Weights of a small transformer language model: 44.6M parameters.
MLP neurons of a small language model. Each row is named by its layer, matrix (gate and up: input weights) and neuron, and shows model dimensions 16-111. Each number is 128 + 32 x the weight over its row's rms, rounded and kept within 0 to 255. A neuron's up and down rows have the sign that makes its largest values positive.
After each neuron's rows is what it responds to, as a language model described it from the Wikipedia text at the highest values.

L5.gate64 [ 85 159 161 137  52 133  79 105  72  71 115 110 139 118 116 161  59 121  78 104 132  97 139 116 248 152 149 220 178 126 176 112 122 118  75  70  89 164 143  43 132  94 150 155  98 174 151 159  96 109 107 121 203 133 178 119 167 146 145 123 179 117 116  89 158 165 137 150 144 181 135 118 153 153  83 132  91 131 143  71 123 117 142 138 155 165 114 144 175 139  88 134 144 145 194 155]
L5.up64 [140 134 111  91 141 138 117  69 190 124 167 147 111  89  95 138 169 131  76 171 114 124  97 114 140 128  99 132 108  95 149 126 178 164 168 134 131 158 102  99 169 134 135 134 128 121 138 133 138 116 176 122 161  87 151  94  63 196 131 104 136  93 126 121 136 137 140 143 133 122 112  99 119  81 108 152 116 121 112 122 143  71  67 145 163 166 127  98 117  96 169 134 155 132 163 134]
Responds to: The last digit of four-digit years, as in born 1987 or (1975–1984), and digits in coordinates (55°51′48″) or decimals (3.2).

L4.gate212 [149 131 145 136 120 173 123 143 132 164 159  65 120  56  89 103 126 136 201 102 149 152  67  95  95 178 147 134 180 164 162 111  79 123 138 129 177 104  83 199 110 154 112 155 212 121 169 144 162  63 158 118  83 115 180 111  93  61 161 143 136 128 116 136  94 110 126  88 103  81 110 112 147 117 163 185 126 138 136 131 170 107 177 142 142 113 118 117 139  89  70  99 115 104 113 117]
L4.up212 [120 131 134 159 133 142 107 204 155 154 139 144  94  92 140 101 211 151  79 140  88 112 121  97 137 139 126 123 125 121 135 149 132  91 165 151  74 128 146 123 109 101 138 126  97 162 114 132 155 104 144 127 160  74 156  76 117 157 129 154 158 124 159  69 138 160 111 148 120  96 100  95 117 128 151 133 122 134 109 139 143 137  90 137 102 131 177 139 133 155 135  56  78  70  95 118]
Responds to: First subword piece of a word split into several tokens, most often st, St or Est, as in St-akes, Est-ablished, st-ores; also Bl-azers, Al-aska.

L5.gate1221 [144 124 149 139  32 144 150  34 153 142 145 106 179 125 137  76  55 123 122  81 129 131  99  96  98 133 156  75 138  81 202 164  98 157 132 171 153 113 122 107 176 105  52 144  90 145 144 122 145 113 151 128 117 123 128 121 146 122 137 122 117  61 100 107 130 102 161 100 109 178 220 113 185 133 127 124 151 111 121 126 140 123 159 144  76 145 119  87 134 186 100 102 182 132 122 163]
L5.up1221 [ 82  94  99 101 144 147 101 173 146  72  74 126  97 147  82 151  98 141 143  82 161 154 142 139 139 113 168 115 183 115 110 109 121 135 178 114 108 139 141 112 122 113 140 133 159 120  96 135 117 165 163 122  90 112  89 106  90 163  90 129 130 154 130 116 159 158 133 127 155  94 128 151 144 118  90 139  66  99 173 121 147  89 111  99 146 140 127  79 130 156 112 100 120 127 109  79]
Responds to: First sub-word piece of a verb beginning right after "to" or an auxiliary, e.g. to res(olve), to st(eal), would s(ell), plus stray year digits and name pieces.

L2.gate224 [157 148 134 161  68 147 129  96 135 146 137 116  75  67 106  82 115 150 151  82 126 195 105 180 124 131 138  82 106  51 110 118 136 105 128 199 160 182 148 124 143 141 100 120 122 129 125 151 110 156 149 143  75 114 126 145 123 131 131 133 180 140 131  90 166 199 131  97 143  83 155 121 150 159  98  91 143 135 164  83  85  82 151 162 111 118 138 104  79 152 137 151 181 155  98  96]
L2.up224 [126 128 208 109 155 149 101 108 154 136 141 130  75 130 123 112 106 185 154 122 122 110 122  85  85 120 120 170 126 142 106 130 111 194 154  58 103 130 173 112 183 146  88  48 171  73 180  99 150 144 167  90  79 163 130  88 175 125 190  66 138 108 113 128 104 111 144  76 138  99  96 167 128 109  94  94 116 142 129 161 118  74 148 157 158 106 205  89 128 122 202 159 148  85 153 104]
Responds to: The pipe separator after a column name in markdown table header rows, especially sports stat tables, such as Player |, Visitor |, Title |.

L2.gate1159 [107 133 110 108 123  91  89 162 126 106 172 147 160 120 181 144 146 115 172 111 184 130 154 123 146 155 120  78 133 124 173 110 117 162 103 126 122  35 162 137 150  88 146 161  88 103 123 198 119 176 136 145 106 179 142  93 112 162 145 167 155  98 147 147 192  95 113 111 163 133  67  90 159 178 146 107 125 151 152 169  93 171  88  97 130 138  83 168 110 146 148 108  90 152  48 123]
L2.up1159 [143 142 106 119 181 153 191 110 120 128 157  45 112 154 166 133  94 124 117 137 169  91 176 134  76 140 118 166 140 165 146 120 114 125 113 116 127 117 152 101 149 123 163 157  82 135 189 135 119 149 120 120 115  89 111 100 177 132 135 141  84 156 162 156 101 122 131  84 134 182 165  61 111 164  52 140 129 116 162 161 147 149  95  94 113 114 206  90 139 103 179 117 138 111 133 154]
Responds to: First word-piece of a verb or predicate, usually a split word opening, right after a subject, auxiliary or "to", as in "they dec|ide", "are h|idden", "to ar|range".

L4.gate743 [154 170  85  54  94 125 124 118 138 186 130 127 146  86 146 151 174 116 178  71 132 122  86 153 132 101 118 175 154 103 108 146 130 133 155 150 163 162 172 105 115 120 171 134 142 139 121 191  87 123 143 161 171 141 103 141 152 113  80  84 167 126 166 117 129  67  73 148 139 115 136 115 150 172 162  88 127 113 128 141  95  82 124 177 127 138 137 126 156 124 141 188 128 113 132 122]
L4.up743 [171 149 141 128 180 133 150 127 138  86  68 146 115 159  86 145 134 139 149 109 144 144 149  93 130  98 111 120 144 123  82 112 111 134  70  56 111 143 112 107 160 129  93 140 111 108 164 120  86  80 140 139 103 119 116 125  65 141  76 132 202 128 105 151 142 143 101 186 166 125 146 165 153 156 142 112 129 183 171 118 216  99 161 184 103 154 162  93 148 192 111 144 152 112 169 109]
Responds to: Last digit of multi-digit numbers, mostly years in dates and lifespans (197-9, 201-2, 193-0), also codes and table figures.

L4.gate170 [124 114 145 109  77 131  93 143 143 136 151 115  41 144 147 118  74 112 105 127 109 128 140 137  92 118  99 118  87 115 147 148 164 129  87 110  92 162 129  94 186 169 139 100 139 142  81 118 132  98 124 193  96 140 139 104 102  65 117 135  98 124  93  61 168 169 132 160 191 130 109 159 157  88 106 137  91 120  74 100 154 128  98 152 147  91 184 144  59 107 142 165 152 141 101 116]
L4.up170 [150 112 146 130 130 141 120 144  90 161 148 105 126  84 159 126  98  88 110  79 145 121 110 164 144  81 107 150 159  54 153 112 126 178 150 163 129 166 170 130 142  85 140 143 164 101 105 185 148 123 161 120 164 203 164 111 123 112 188 102 168 135 105 134 127 217 134 118 152  99 105 129 145  85 117 100 115 129 136 168  56 194 138 149 166 125 101  48 161 135 110 164 125 196 137 156]
Responds to: First token of a cardinal number word or digit string counting things, such as Sev(en), two, eight(een), or 2 in 2004.

L5.gate1322 [139 124 141 155 157 167 139 160 135 162 107 165 144 120 116 175  94 133 133 192 108  95 174 121  84 142 106 138 112  95 133 128 173 218 103 211  52 191 100 150  70 136 140  98 152 121 103 131  94 163 138 135 134 118 162  75 151  98 111 105 156  84 180  58 173 147 180 109 198 129 163 138  54 129 134 101 143 130 125 114 157 149  64 198 133 155 146 140 156 143 129 165 171 150 135 127]
L5.up1322 [115 150 150 159 162  90 124  85 127  60 107 127  80 175  68 134  99 177  96 113 140 114 131  68 140 145 108  97 170 150 151  48  93 131  93 127 145 135 189 175 118  94 137 118  84  99  92 134 136  75  62 163  91 110 158 124 119  61 178  92 168 136 151 171 113 135 173 101 151 139 119 137 140  61 147 137 105 161 123 122 137 153 148  50  55 164 138 103 103 156  98 122  83  96 141 135]
Responds to: Wikipedia table cell separators after header or cell text (Member |, Venue |), and middle digits of large numbers (12|4,164, over 3|0), plus occasional word-piece continuations.

L2.gate883 [ 80 131 104 180 133 147 142 142 139 119  93 131  83 148  97 177 172 119 121 117 104  76 146 153 137 103 102 103 169  78 146 139  93 124 121 118  99 180 143 135 147 152 146 128 170 152 127 159 150  99 144 123 182 112 121  98 143 154 135 122 119 153 110 109 139 120 189 133 110 110 128 191 116 143 117  61 144 163 117 175 158 100 135 164  68 123 136 101 113 127 124  95 141 112  96 118]
L2.up883 [117 111  82  86 135  91 103 160 110 113  88 126 140 146 151 148 151 170 145 148 156  91 176 125  95 146 131 162 103 174 167 126 156  93  37 102 107 136 126 144 191  89 155 132 141 164 162 106 136 105 120 159 161 127  72 124 124 100  45  29 136 159 177 165  85  72  81 117 117  95 155 167 114 143  95 130 139 112 108  92 154 130 150 148 177 136  85 161  77 137 126 149 111 127  85 108]
Responds to: Single digit tokens inside numbers, mostly years in birth dates and biographies, strongest on "6", as in 2006, 1886, 1967, aged 64.